config.yaml
n_head: 8
n_kv_head: 8
init_std_up: 0.0698
beta1: 0.95
MLP neurons of a small language model. Each row is named by its layer, matrix (up: input weights) and neuron, and shows model dimensions 0-63. Each number is 128 + 32 x the weight over its row's rms, rounded and kept within 0 to 255.
Before each neuron's rows, "fires in" lists the words (lower case) most often at its 100 highest values on Wikipedia text that the model never trained on; "fires on" lists the tokens most often at its 100 highest values on Wikipedia text that the model never trained on.

fires in: "members", "member", "politician", "city", "pacific", "state"
fires on: " members", " member", " politician", " city", " Pac", " opp"
L2.up459 [152 121 104 168 143 159 149 156 101 106  91 106  45 108  97 150  96 126 147 184 149 165  69  86 157 186  94  97  90  69 125 124 158 131 135 158 123 114 145 113 180 180 131 156 133 172 142  88 123 186  85 146 170 146 129 134  65 118 128 150  93  74 158  63]

fires in: "such", "which", "first", "example"
fires on: " such", " which", " First", " Reg", "incip", " example"
L4.up246 [126 155  99 170 133 119 115  72 143  99 169 139 175 145  53 128 137  85  99 113 135 147  90 101 114 118 145 116 129 143 114  77 177 125  83 118 116 147 140 133 104  97 198 144 120 145  97  94 151 173 120 131 184 156 172 140 112 172 113 157 134 201  93 129]

fires in: "house", "one", "street", "museum", "limited", "central"
fires on: " House", " One", " Street", "ited", " Museum", " Central"
L2.up376 [131 134 200 200 119 141 113 142 106 137  75  96 152 114 144 153 127 117 144 152  93 158 126 180 143  96 141 136 111 146 133 154  59 180 166 148 157 155 132 147  99 109 114 178  64 146  62 147 105 139 136  79 118 157 162 114  84 111 131 157 152 147 107 108]

fires in: "state", "national", "world", "sfap"
fires on: " State", " National", " World", "FA", "lo", "ison"
L2.up567 [121  99 144 129 189 120 101 124 106 193 143 124 116  68 127 111 116 177 110 165 157 170 173 130 115 169 158  60  77 136 144 136 145 153 119 135  69 123 212 151  67 107 102 190  95 162 136 176 141  74 112 108 145 148 111  97  95 114 122 177 179 150 183 164]

fires in: "suzuki", "war", "der"
fires on: "uz", " War", " im", " Dou", " der", "ew"
L2.up504 [ 49 114 138 168 124 156 154 125  61 159 146 141 132 121 101 145 109 138 126 107 102 132 130 170 165 162 103 108 131 179 100 147 120 123 108 165  93 154 124 113 166 105 122 183  99 150 149 113 141  68 174 126  87 174 136 153  94 111 133 166 120 159 145  85]

fires in: "it", "there"
fires on: " It", "It", " There", "le"
L4.up46 [118 115 118  87 131 162 122 159 139 164 152 158  86 111 141 100  76 150 127 132  93 145 218 186 101 141 147 165 129 143 133 148 195 143  66 126 108 130  79 140  79 113 131  89 152 100 167 124 118  72 118 139 152 162 137  72 166 120 131 184 154 134 139 136]

fires in: "college", "just", "science", "experience", "bill", "best"
fires on: "ience", " college", " just", " me", " Bill"
L2.up482 [151 141 120 161 120 128 175 132 197 144 172  79 182 120  85 136 133 144 169 192 127  63  81 114 153 147 103 119 127 177 121 158  90 144 106 119  82 158 141 135 113 122 154 111 127 145  62 148 110  79 128 113 191 121 164  65  65 118 126 132 149  84 125 123]

fires in: "government", "germany", "cup", "qarabağ", "miller"
fires on: " government", " Germany", "Q", " Mill", " Cup", " German"
L2.up108 [ 78 160 162 159 132 130 197  66 135 138 132 147 113 101 113 147 124 106 125 125 138 105 182  56 159 109 149 112 122 101 167 130 147  85 138 150 161 188  95  94  94 158 102 122 116 110 139 104 129 143 150  98  63 108  81 186 112 143  93 182 111 157 144 107]